Weights of a small GPT-style language model, trained from scratch on English Wikipedia.
Size: width 192, vocabulary 4330, 7.66M parameters.
Training: 155M tokens, 9485 steps.
MLP neurons of a small language model. Each row is named by its layer, matrix (up: input weights) and neuron, and shows model dimensions 0-191. Each number is 128 + 32 x the weight over its row's rms, rounded and kept within 0 to 255. Numbers have three digits each.
A block is one neuron, or neurons of one layer that tend to fire together. After each block is what it responds to, as a language model described it from the Wikipedia text at the highest values.

L9.up138:125135129111098106098108141134149135178151103210154122111143093154147169113146106183151148119114127116142053142147138138094148171147088088088144128156191148126168156031143222135108155123141136150135093126127151189120160134100119151076113168178155123093153093092120127138116100065125139112119141133104078101122144118113131117170138119134090136044043149098112122140092127139121141107111147076116146128132090169167119135169051124097124080113134123188107117135126142096087133112190172136118143162147188069132067207112072156154136111174087093188103123131160125185145138106063150148
L9.up508:204133079127120110136141204186148124152174090188135095078132123173094115135130145140098087081121128088143118149099180163142126154076138107203146129109164126122109174085165136108116101147101107110100116115104096123166159189121144131101126155109091183028114130154097128120151117103145174129108057064052113178145181165078129112129070132142114116117106135147164095135079156158117186149144092157132119092135121161155120065157096149103162072154153131112129091128114134099124108124143085156140108100140129065128098177117096118122102130109153209113127119188147073203158164121147117110
L9.up536:124099136137159104162139133099096117162219115159137141138127110088079096103167098146127110129096082097156167147131126087087167166175175094122115095160199154131150152132148101098071146150145124159145160073094093163123096128112142160127113154172106126109073118110099111165149133114119098144114142137141062104110175159056162136167109052132058177086131134133191146096144130124120162117117104139072199089169110188148120130134123146086109069146120106129142101081132106064121137123120165145147122158134142043099111110104192181164169078108173136150175106166124062152095180165121116102
L9.up556:186145084159175104130153180164097117170112106168147146123153116159128131182135111118126128069101120138145100138149176153120130141079176090135125138100148149096119157076119137089150166156150123143118116145090119135123166185134125120124124155170142133098086102076086127181115102085160093127135090151070044148121116122120118132102123068164126129119158154114118037170089112122185131124138139157147156117107159141165146149154097168089066121119138131159111160150136200101096138120141129177165091086171124060104058210105152071102106128109050188144057104188122096140168143098115181097
Word-final pieces that complete Wikipedia section headings, such as Rec-eption, C-ast, B-iography, P-ersonnel. Also participles like "known", "used" or "available" that set up a description ("also known as").

L6.up390:145117162103111124069116134128152119126129125122147099157152126132163120080093196165108103112129106152064153135135118150122156144118156140115133090112152180123191119131225133136092074134021152107140113161178094070084165115118094122105116106101133169189106139125105080110106153112075127179104128103155132124142136113111130081175091105086096137113152136171150101155070126117111131135179091141092236155154121170182109129160186113108186156140104050108113163122120099104098173131110146084151154148099170119105153134124104127170078106148116182129154132122149157143105216104123161059
L6.up470:135154172167094066131080119104107127127167110164095079113125118128146098111203132119147106122059050117083122143179064111183152149127108102117144009135155179163139103132108130111126091107125113160194134134153125078092162153154161185107143173091100122145141116097156133135165151090071102142129125168186078136111150165139144087121039078079122147086111125101137127117117143154133186150151081079116175142131137129097113112087124144126085055111119123153111127150177095115087138184128169138152118146130184107139138157155107164169113102172102170163113143113162123115123202129118087139
L6.up506:169140200105096096155124132101063118158096128116170137107154114185156134126158117100090191100162106169126121131236082120120123131084154129116135065108113177158170058137143127113145130112029168135104167087188104167114147104130142158130103144105147123168138086088126112165112167120163090144061108155134078183141131144122099102139138106150127115077051129082156102140153144128130178159155140099147147112171158202158152144138126142123127094120134068141113151082170128133108111121112143152132151140147186182096077149136109094072145140190126145117050157141169146137183107115114151085
L6.up516:138130154068079141158065090130164146152151147151089076198130129149142116115104141199145112160161118077125105126078133113130151154175120116146093116138137115171144161100136141194073121145112194129073180134157079124146109124131156139098120154154093133201130114137094115092125138052022162082138156153143128135118134182081139095209123132101146139151087153125078106093122048097099102163129106129105183120091110128129125107124113085085132145186130096146118113159181151186146205123124146117118123163117146054139181101142116139117112056113139188122146160112102146136132139176139115102
L6.up552:093177175163084141146139112081038085123127139116157148127127176122130111127128230107136133116110101100118128136144081130077115144101180132110170098084173190170168152149208186140116120124146104177106126149113115150100160112147123201102122132077129152186123113151134087138129156164114141162109101160144136139162125082155149112108118108178083185089058176124178089153060185125115140098140146111143149101155179123133124107146043135113168150160115104128083148116143106126118112111113159081125123136125152150113131125046119154112080114181168132112080122111178100102134100140074196086
L6.up656:179078126172117063073126132111127103157144160146155142096207053119105133102173140147088139134134100155138223144149099150103127130090103156131140132108158165134106084123110102107118113085128105115152128080149092150101190065126128086115141120113176146049105154136168082156045139175139124126088143146135127161152176111099098059170129124098047141118106049140128144177152137129127161123189082112113135145145129170151088075098153073138144112161131101126100132137071105139145158114108120124133142128133137122099145132221169174138147088103137139139187091124149116119086206148161148117
L6.up673:154127181050126123145106150173118140144107069196097045129092113076144152104110130139106106126079068082108155141095201107127158152154137151137182121130175129189110188063142136150078122177094083085155169145154091106137178131159109117119138129134113124140120148096128054129161099081091125162139119151115120062117121140072129167130102114148140130092103164122171076076108101119124143149127094077137182150203146153136147136139112139084128112140128090120105077139147131082123154118102133137129103134126124086118080127172134179157093105155103216166165116135054092142115189172142122087
L6.up681:116116120131087102120133120153163144167096106156115087118149134157104138135159188159157156133126130122091168136094130130123115172168154137157059156114145152113129091055106168107096078074096131127099120165144059120032161110150091131105117153142140176157159166102080107227068109108088179136101130227143132157147125154143163093163120137096102167128102155095074091136094105101126101097169094101136140134110133143127140140097190092079134185143129097132109172183148131098147195154129118098134129114120123046168120132173111125131109102163122088159135095125108078157109208193145146104
Tokens right after an article's subject name in a Wikipedia lead that introduce a date or definition, such as (born, is a, was a; also date-leading words like from, until, on, –.

L12.up169:227101164111115106097140151075048127128160121102208113100149120138066083113142114131148131122151110153140145146156098127118113163128170119120123129123144157104148142153106142107141150093120127099173134115093117091146149088100131147118167156037170204068139124094124094161103142169140180171152129087142115123133133146107053077163081133163064100085157150133140125151172153143100193126143120132081143106133122117123128080127097095079152051119099116126100218083127117168115111137125156152121183088120078135140078165109112145165140090154161106148113155147213141207090136102126157111
L12.up729:096141156138116113086197149036097134120083101128143074121185119134119164104197177104185133122097090214156209168137097117148161135156114164104136136111151173118105101128146149103127187088106146148167148052115110124111147095079113099098144126139167122099179141071137116125141096149183169119077052132155140105159133116111094089153082088089062182132131066111126131119150081113109176122177095112104134113083126156110101096028167087115162120144126169100100129099137144155129137177146109107130157139159113163094126113109114112150170133143166107153125137150106153119083159096107175120
Final digit pieces of years in birth/death dates and lifespans, such as "(born 1995)" or "1831–1910", plus nearby commas and place-name endings.

L6.up55:135124129213164107161149124101106125127146130098160138181106110105086153147155119139083134106089146164162119130138168134128155176147085184172132144090104119127140138104105121125030134111108102139129117106071156189129147125160160158120139158083224131161128104136100163137081198132156075123089110062136121115160119131168088139118150106104118130096136105112131135124110170133149186093143137118105189099165142119147135160140134147113100193137100115118079120111063102040080099183147151134136144157171160090067070218118153134118118175157096111100127135147088036142104115102117071124
L6.up221:167145161098118121086094117134127102117151125097160098139161113139135126121084158140156174137110120097144127139138160145074201142146131122138129136113166141111186120132144153157112117076048154173120103191116101155132122104104120115117112121080208101126078088125103061149148108126152161163110112122060120142149152157145014142162184039185156109052118174136159095161092142163150124130142118154091187142128129108195073159084145144157104099141162114108128068139086151103060112113150165144127134133145151093161147146123109115100093122178087146093101147146055145057165170124110120127
L6.up245:077179129126140098117076154140130121166147137167140135182119132173133134128125144179172101139065116094021123141096159148135192150159098100152077109101109112134144138135132108160091110149080100101143128178117107160122132140181153163126123123132184132156037138175074133160152113102125167118115105144096138025146120172161123106118113089108136083085142102112113128108125140160159118150179115169145143178140146134109104142128110167139110196115127052141098095205078147081103168122121103072165135092168190135094155142180130126123035115156117080127077088132114118144108169114124107099
L6.up315:115139103137104151103173163125097108079147095176163119105068131100117132179126124166114161132116108070085146129096121174117149146160185130189078148072166105116094119089185127111074120084104137135184099156130109103093173111161177114107151165123151141119108134146094162144159064151164119149099130109082136123144089190154129167114123082127141123109165129129166130153054154119178138085224177111103198160133141118152120175131098073154126100103149147194081162148091188110097146101156117137138161103136106073136138185150142152130094176150159109182089142172112062149086103140069121112
L6.up422:133114215181145078137211139108109140133119077135177112177172142152145178127094125162174127125063130119060133144126156172131120093135137134144122151102148120119121114122217086150136107160089155117161148108170100187135111130200097199110144097166214131137119100145108181135133119103155088133070122145070118110153109177132111111137089132105096100122170158113132141107072183141160146155116139151117188191084100110157115106160148111097112143071114096116118182101096189155074138070119109085109145133135126098127090142153113176195120160124121099086093097133134144187084130113085127123
L6.up491:176148159148139094166125148088138105117139102145177124195101124140081149122127143137106112125149106119171129145129165146141112118145110181120108150060114125126201094107115151128111139130074126109058127160098102221107164126175121152112130104105163077148122124119117129093126202092165090139111099107059115084166107154144079156139155096140117134079128147133146088125055142157163175157162202125040170152146128115159104180145122134147105126120121130137056110126060166052078096152160173123124151140149135081106139184148096114090062181130121151122071125128121070105086079120085128126
L6.up583:127112136185110104135157149132156144137131076118122149077143116153156168153173152213127147110068124179157171131142112115200139131133145141150090177093151112143128135135106137140133151099097106101118097107141156149113214097165148177115118134152153115103149102092086141184124149081158113111047101148009119114171118110160142150074122098125140136071117146120146159079102118156160114177131120091116225151139117185159105101171163135147080114067117154117121124116081140105080137097127129114103136147137129141134064186153094099142126168125130129081045114140206103118064118121132080120
L6.up642:136111143149142126100197180128118136119217103151102104102075144124146166181063156131137158109048168090166163133126174184082104134119146133167129146093133102136090175073113129122117106103086129119070101141125115218077147159107095144102133124100145165137121140141087195120098151136152096157123124086095129044189134105119132149163127136126145129127151172092142129141037124169132142136123158124066200150138120109171141126133120125153101167076150134161112164121101192080105056150134110099143131177164135050080129136128089149171090118118143144105131129163145063129101128108112086124
Field-name words in Wikipedia infoboxes, tracklists and tables, right before a colon or pipe, such as Total length, Place of birth, Source.

L9.up57:181142185111106119131094133161091139132121086214109049127135093151174174127122095167168132139119107133127178140169177151110135130162176058163122131112141170175108107138132154143138147076088100106120158107142072106141100147114174164091125144151136107149131149094120081158136093116093180190129142131178138063150154111089071122154086131131107085134101089161162089125112156138118164172111102103139149119076156126140145206100130082041146128145121073091120081123122105106163152135132156170127121161077173133162047158118095138076076108154127189162102141195092094108142138168121138106
L9.up299:179130161155165154160087220100091121125182086169107094127160132117139126133141116222166108100132083108083187148110200138158175111147128134121148116130110145131106171121161109169132160158118071124118140167170093183127120163118175095106129153165121103106103132176091109135158074079158161127163123111070145111096101104053121063112133143126102112107101065107154136098083105122165131122118111143125154205128187160115116107092101015106132155107131118124117146108126178136159134138177142156137131109106121158176106098180110131099066111145137130156067095164112100150061165156130107122
L9.up348:097208165124069131181150164124090101111157073200154068123141116096135100124133116117150111103132131152089165144148181145152186164159195128142106124088105171152137134133142134153143040100119123144099177111117082125105111104118184096104142155126108141114101074145107146156132120156163152111139124059106133074151218112087086114155142103125168091068128103132153116160086134211176154140102166086108113146146169187147135129081164112110114157130140137155106119095168117155115126133173129108098130062051157151163098152157159109107119132165169176128145149169148103163107212099099148099
L9.up748:172158110109144119084107132163133100137125147159112100137165042107088129074156089164066096141115141090147135143173105164168080132160142045160051111125157168103157115126181109123102123122180163112140147090145136113143147165175112109115103162179076150145135095051129143145126097111048148048143139110154138127162149131061091072149077127115116156093138126122156064143080083119158125073162137144165126075137123139153063163140093128079161163116139140112131143115141147162136156137122165165108120126100173143102187115138141145130108125129105187186050121164072126148135098189150136121
Mostly the "=" opening a new article title right after an infobox list, e.g. "= Maurice Herzog"; also abbreviation periods like B., Mr., U.K.

L12.up52:132152099109159130118090125140136102159128140150159151112086127101075183106125160155112131078129143110145177145154118148107196096102092105137045138149125117133167130170211096138138156103112142176146123103118144172150143158123103129071093133159101127084151088194114138148114108103168208138100132077086080173099174080117122052119138135078085096085140142065140158149122012115163166141112114125077126183063124112150093151066152092141168151125135083142112162150148156149108135142123155138093120118149158091161175209095114117098119129127118098103098171167133144137136081077098106152
L12.up422:132119073173113166090150134161103076185082105079154142162142148139064153195159118137132116084135140149096152136108112154084110126116076148143101114094137122082181129136197135114130156109169152156146165097135158106166114158137179110134076098108152136145131161124135103120085131216145170150092123123068113179149145103118153104065152078180119163125129131086099117121169066128088124121153166101102132188085196143141097101138128120114166058094149146133107125160159138110106028124134188134122115188109147105099154178111147097074130125141075136146062130152121080131082115084072165130
Digits and decimal points inside numbers in tables, infoboxes and stat lists, such as 47.5, −34.26%, 528.3; also "qu" in frequent.

L9.up166:116147132114119164125118118136110144093158082139195099166134112116115171147115081153139094107111099112155203130168182130158166125115138109163165153137093132182134189157123150058129095135121131199119152182148115121139118119103150108094111163140145121122161098154163107134075085104179204084141134067132051140129118130128060139190150100138110111116106073151155131201192061187126072110103183143108162196090151118117117152121151105089156110064120087135117193101166144108144080104160101139140124139088160132193187140121122069077127110163126145150129134160080099139152102133123123097
L9.up345:110136113115162137181071167139069170116109022131170121158098105117112166085062119139178111107127070078098159140151143130196165120087115051183139183131113152114188128156097119113111135112110098154046178139106118100095141119098163122106116128116140144128173125099159089137099105073146160126101120083132088162127145149106070117205115146170133112103133064127181093140121108146161123164125200094141124159118198165104129175123115139108120163075131100124148142148133146101182126156207140147095123157108168137172168132138087082115117097153083157146064146148124136140155150149109116104
L9.up557:162126131089137153117125158167124167131219088147195119184140066127119107135155132136184057134124056137150185152077128168114163137184117112117158121141120144133074155127084128115135119126150137150100160134056128085122080084125154095121133109111141074112202139161165147138137102153175174102127111124140125152149116168088122098147080155142116081141145082125145136125145119144143137093119195110135090177154150153150118122077152082109140104068141067161114133130140158127120103145152050160130111135172156129101115151191141142187083150103105070165121125129060044170065057108146120127
L9.up715:104171096096087156156108134106088161124145091165229124154068075135111148172043103162132172151128134088108150148142120172103164143144175087140125143151098153182106186175135142152113079060143123181175133117095104108150093112066126096111119126134143149109129080143187099132094078138121158127132136118173144109108121175142128110182121072143052129154099133123087127125127140184120140090119190165053126162067112115080125146108140084097123147135105082129136146207150154113173063097189136100133153125109126130200169139126158106116170139147140094110158161130112087136086159150128144114
Determiners and relative words right after a preposition, as in at that time, in which, in some cases, plus the word-pieces very/ever/here inside Everything, Severus and everywhere.

L6.up109:149111085191154114134081151142041106212125137144151143129129113096132197158183116166142145081145162154112122144164116124122131131144158117111115094152082228124100091048099096169117144140138100105126127093152140182159105142126135122121125132122123122118134059061155176117073150120184119137074114146145118174150130114129053035110136142120088134161160189054184114166178135118147165130118169138131124103134133144113111155125105112079105130129116156167116110151110126123147056127092172136113123162135155156162118108152108172134171135117157088126063090141190112095160058096110112160
L6.up215:106113127096130045109100094113152102163162111062135151096140159159115131125167125222097100113142148151116152137110169164141107130163109112124101133106109146129184128158179172167128151085127151156117142151105135208135120122078103113135142175137160073195105132154092120107131197157171140131115136087135123126077125156066124104171163092096144152138096099137116126097162079124158129115200198081029131114152080194166142081105095100128147050127115146131114103145086134179047131106097141104113131121079174066120132134158138133171186109100130116140108131139101083142159121143110084124
L6.up219:189131145161115125123088197114118099125155085147136129146160077044107210139168074149152128091132146147113134139159108133178144130132156094183133135145174184125130112129134107150072162113124059127184158091144116132172106147104146100135139121111180127043145121079129156127108166166154110081117141147159103094198115101091060050096121163090050110147191091135172140140153136139130165069118095148077188118176121138144075145121132111094102129072110133160127084114081085166114075135109137127097129116114109131145092130179193159146121131105144106103102126159129137139093064121101106140
L6.up447:120147053132151130171101185166060116123118148140154124102107053086094203123168116133129109121119155149166097141122086159159157112164134127217068138125106200118104096068159110141122122082123099134156217124152106150153163141233099147121119122121143186091162056082102154141101094137178142147089121086101133124136152190121128113090167133085063140107157127103133133149101046104179202110158127180111146121072122101094106124133126112128128195112138123149115122126107197137119102157120148129128131139126113145146151114068130131089135107136109104097078135181132142141100101127112124150
L6.up543:172088100119122083088106121180130121126152122119131141095121097057097171170138096180136117124039158090103121162157149146109135143096128127146127122116120155123125126136202129116096077144088111155157098152189130157156137105129107145133162098093144188117162122087109142116052095138195120136077115096137124084152110126143041182126149140110123069160159117142140143094118144128148233096112132157085152113144116149163089201157153140138106140066133117119135158083112116162066137187104101057141135124162151163144130159110100131126114095086164111085082165219149139134150120157055088140
L6.up655:152122104129108127189141127172117134163077120077102115132149144168147180184159115151113170102159165163116104136156137145176067150138099107107143095126141128119168125031164144160119142095180110097147152098159162140171174193168142136121115096136180167151170113086094156139113146109117180103140101114112150120132118064120144139086088084080079175130137218083082088136151106082120167070146114092108102103129164214116161159120115094116063088122125114115136080145123101074132124142115166147142130190150150089167082195138184076082142132175084125128122133137157088146094143097141132131
L6.up725:180078106151134124143127121144064161131064132096158115053126116090125180136159107160139214110112162108163123143190101155138171103129104146112097166125111136125100113141161140132158106115068136116196110150171112155138110081174125146113110142097187175163144073073095158126088063132155159157057119128123160122148104140141066130149133121087049141134170131095158166139088123105154196153142133149125139090118149118111113153161156071129068149114079095146105130129152210161099129102118182157133156093096160192151126157079107131100199113123138127083089109155111132081138166129085082144
L6.up741:163124137162135062135122145085133082139119139102125102178100157123157183162144092128145133096130132115086115130135177145220139122110191099078113108096085151165163115146112168110122105100136166152140176134093146138145076126103093103132142123126163192152176156120047161102141148164132156121153121129137126145085104135024117120084123121093139113131159130120151163132155120146156146135153122117043207110134122155231140173152105078140201100054108099189105110114142096155086066129093128152101129168114148165202133142101164147114094145115093106139136154109152090186101121132094099114
Decimal points and trailing digit pieces inside numbers in tables and parentheses, e.g. 2.53, 9.8 in, years (1939–2019).

L6.up147:088109058169124181133107147111048118168142184095191135176155103147117157177106102127113137146110174158161162122107123184059057135133182149156134101131128142148090105114153122127089160066130141228120144107130091132102066126129110099095122165135200125106143123115145137137065081146196130138136145128122096150143163191120059120124168094132151156119076101127118122141170154146169140071129179156101124171136126129148179113157125142083182126133157096130089153139155237161138098099127145110142147091162165089144092118145137152139150124097104082144125178121093109150122181125114171125
L6.up160:057087176137147140163136129168145133105122174135123066145156079180196156162128141144173103136062063070093191126077175201158097146156112115195154151101129137120147119141141163165144100138131126136142182093127126147079142138166131146109118126166122123153123080127132183142132061123136155040103100097136088157136142123099124095109039107116147158120137074144088144156114067108134103148111137154120146175093215135107128126104148121122130150113116079194101149119124117148123136101143091174078101157101185123110130144125135113106112034132094152133185113143060097125119146121169133100
L6.up163:175123102084131129164220126162146140127208112194157151137135109156085111172113100151128089122128090140114154143104088154150141131107089117131102159132124138144127134136131119107152126115166200113126154098099119107158157148107205161113125134132093169095094079048157125123126116100050194127117122079105136124112137088113132144212113113151122101131154172117094125124048123161104168107127136135099109113081097104154085134134138098071107087099224127108123075130186130141109115152169108125128116128101080078182172178134214141105146097173145161091171150134086155086079112114155091123
L6.up278:156155094091107126180140113143164139172142120138223111127167091155105138169089118132175083105136066112118206144094122147142154115101153096117119132118108176142115149136143138092156126095125138136100164155146123128133100124166177077106127089128154096182160103106095079145115111156108185088125145080110123104117197077118102124103162083170115151139139107136175102131130076222159113153165160123106151078068126165111104150071109127124111046098180144110123086146117144162142117150123124149121129113067151144162159119175122038135140071128090171090156103156148139059172106089157055105
L6.up437:137100054084115101138104152137101132160161103104175108157145020094092123125171140147174086119156134139087137127117114126088131119127089130192160141149138131175154080146161127163120135096140231133107150112119106148152105156129134094112122148113159081158126134090137167144064153115135137127087139127104110142115118130112101112143132163054118161140131113087185107140160071127115189061159160081116166144179090155150152185114076132086070100080095115091133090182129138143100141091131127139108133066110084113167143152124138174186185121197082104128173165132114137197173149097123161090
L6.up554:130126090110161138133099113160119149161120115104114109144142127149147178125114084103099144109125121127180161130161191197157101124129123102175133085136138126174128085118153116075110152088131169162074156173092109154142152141129149103101126119124165184193122064135159178157073074103101202119149137113094122128118156094125162150109163113093117123154077124148135079180186054173112163078119144138120168091123161147072113154109093126036129135137152100101122101131137207140142132100216105161101134068052159116133180106109122059141147110158066160087110128179081105135137099122126153110
L6.up666:153154074076176129152124130148143169149176141095152092141135021170149153134100081139134139151134108120150182138082183190154109136123166072171115163134065151138119130139135106108124142083168181157103140116103111171137108162124143068122094112186164082159164064144154162128044138100148109051084126104085140152116131095120142069162121121107138136155156119105125140118158097123112171113144156128089097116161108162088122185130109085029081134079111113104125100172133163149133114122148134179104099105090151144119089132107143126127165091154086168117190116126045094168159101151145145128
L6.up763:115194222075154164159104130090111156090163097160141091136147172121159134148080116149108161122114131052106133142099175181165113104174128063136117072113096135116127138184175136095124138102076178148146123135125080100121087103128108132105124156163111127153136094152149152118095072120155191106143123156149099075122124148135138085161117051086074131127108128161097057179085093177142115148122105143134151150067133172149115099161172126061163157116115042130120214137133189176139153084081100135121108111032159136126141132132148131147133123148128136125131137137118141161115167153128169113
Words that open a subordinate or following clause: relative, complement and fused pronouns such as that, which, what (of what is now), it, there. The word-piece way also fires, as in Away and Ordway.

L12.up156:138141124130170178146115141100163119164135106157131148102162123127142190117122167154154144074062054145115154136135168082144134128172108102109134146103159146180110103120123141155119143095101080168108173088085108204086126208163131137102122107155122075110137084114111126167096129109189113151103109137082035142134132111038133088200201115148094111135068187129151127106128160123135108186137202113128090139114125164146155127104104095125114067132179101130116138116188160128146063114178160114129073147166095082101079148146148096130064111158117122157141109160123136115086098154134109131
L12.up545:116084128144157110142139116078129109158110112128163112074144157153134135109138161087122076083122028194086112141152169118112178125144090121098077133125115114161147134114142159105182091172123114153060124155122126171117150132139144117131131109199106071112146103148121098170091157096160141131062112112127074113162150116071114070171228119099104133112089112136178090144154106155141082165154181106129099105111145152181163198116121062109140114120136115161116150144129101162061114161152098150148101146144111126163112150172138081141084091138177082172067117134087057120121092156124193100
The second piece of a word split after one or two opening letters, especially after d, e.g. d-ates, D-espite, D-etroit, S-aturday.

L12.up17:102122144140150127131131130120084125097149065187159108098130117055087171164129132223173108117142080169100158133169083131178128109130153095188122070088108163146142077153100127107122156119166168164091148120115079126151168086098214087073130136082106146113117114108198148112074091148155170165134138139127073101069136139078096114121147149175140135124103138138164130155121110186150129139127125085140150125061187153190137142147112157077169089123157091132141130156169114149184092119175098167132078129107108146182140110139151124119120124104082148106146098170100127076162115141105193072
L12.up641:089103147074131141180152099144107103161101086183114162114137150107117154141131070093113092082201175162183143144134249098104122108140069084141152122127138174145135148130137134102080118165096222156109104134134103109096160171115122049118175155177112173098055094109151173116124072054197147136145148103178088138144151129090104138083109139110099107162134084123169151099166156173152121126117125133128105141162195127117104096164138162120161142126110090115114146158166094120174136130141133146182093103119112115106105121151155065138097107118125176161153141162087115132131154120106131067
Words that begin a new subordinate or coordinate clause, mostly "that" after reporting or belief verbs (stated that, said that, reported that), also which, but, where, while, although.

L9.up53:127095086105103042155145132135154096190134096104132141129114087125100103114097110167141125085148130141117113178201130124108124102007122141172127073119125158179124074185135141136059113151106121155132092111093151120108140114140144099107121135154145141122152130092186177146082072110148127094071122184106120123090106074128108157133159172126136143136136121106180145125159129142143159082154158084069112163165121175200117170100133099109158045071127093160089084116180142119089125120133150108113134061112154140133123161148133158110157163106102141108107164149193093194151113100067088147
L9.up477:109075071136116135168072146168090092167112106104183139170109077052083181103143100133165141134109146113101137157218129154094159135129113114136106120107113178130128089156147092152066084049094076149139118111168125164142122120159149084117133116117129154136176108089164149131116096123179135113059124117162116143165136151134140083087188141112096104175130160135176145135149086137135154122122156090080087163131176106133132184111164156152117192074118123156158116143103119108141104134140167127130121112105163136227075172092078146130116144108155121069096152175192099138113124087080065104
L9.up490:130076062111147109168121094165128099151090172088141150116163063083131193120146133197168095092088141082085115177218122119124162091072105111089109111118143181127146080068140125152127042114128145159163114105171142155150136115133140114103124124120168187146145069156153161130106105166111107092091107098169152110159096139149067122128138163127082119162146143111148126123167117089142175088125139117084112123141146163149059169115101059140073147093103123176101160122185182149090162137160137097112135147149162153188119160154084078125159121171170100122091145181165127120091129132110092141
L9.up744:126108152147148121108129147065130114086105085082138099125141097152089126099131149124167089077137147097154101152140120106088180103110197140120071138088138151182166114159171157141139088078140105129137131149049161168110143199116164124106139152137159107164146113117143200124047132132139103110124127140148116142081099106135074142138142144088134125129112098089161080120050108114154136117148163074084169170161137172202084171164122081146124101081105133219111149089146120148014103155178136123132134130157136123187120178157086143108101153170117127109097101156157124133156133096072156098
Digit groups in the middle of a number, right after a decimal point, degree sign, currency symbol or foot value, e.g. 120.'50'6389°W, 28.'71'%, $'46' million.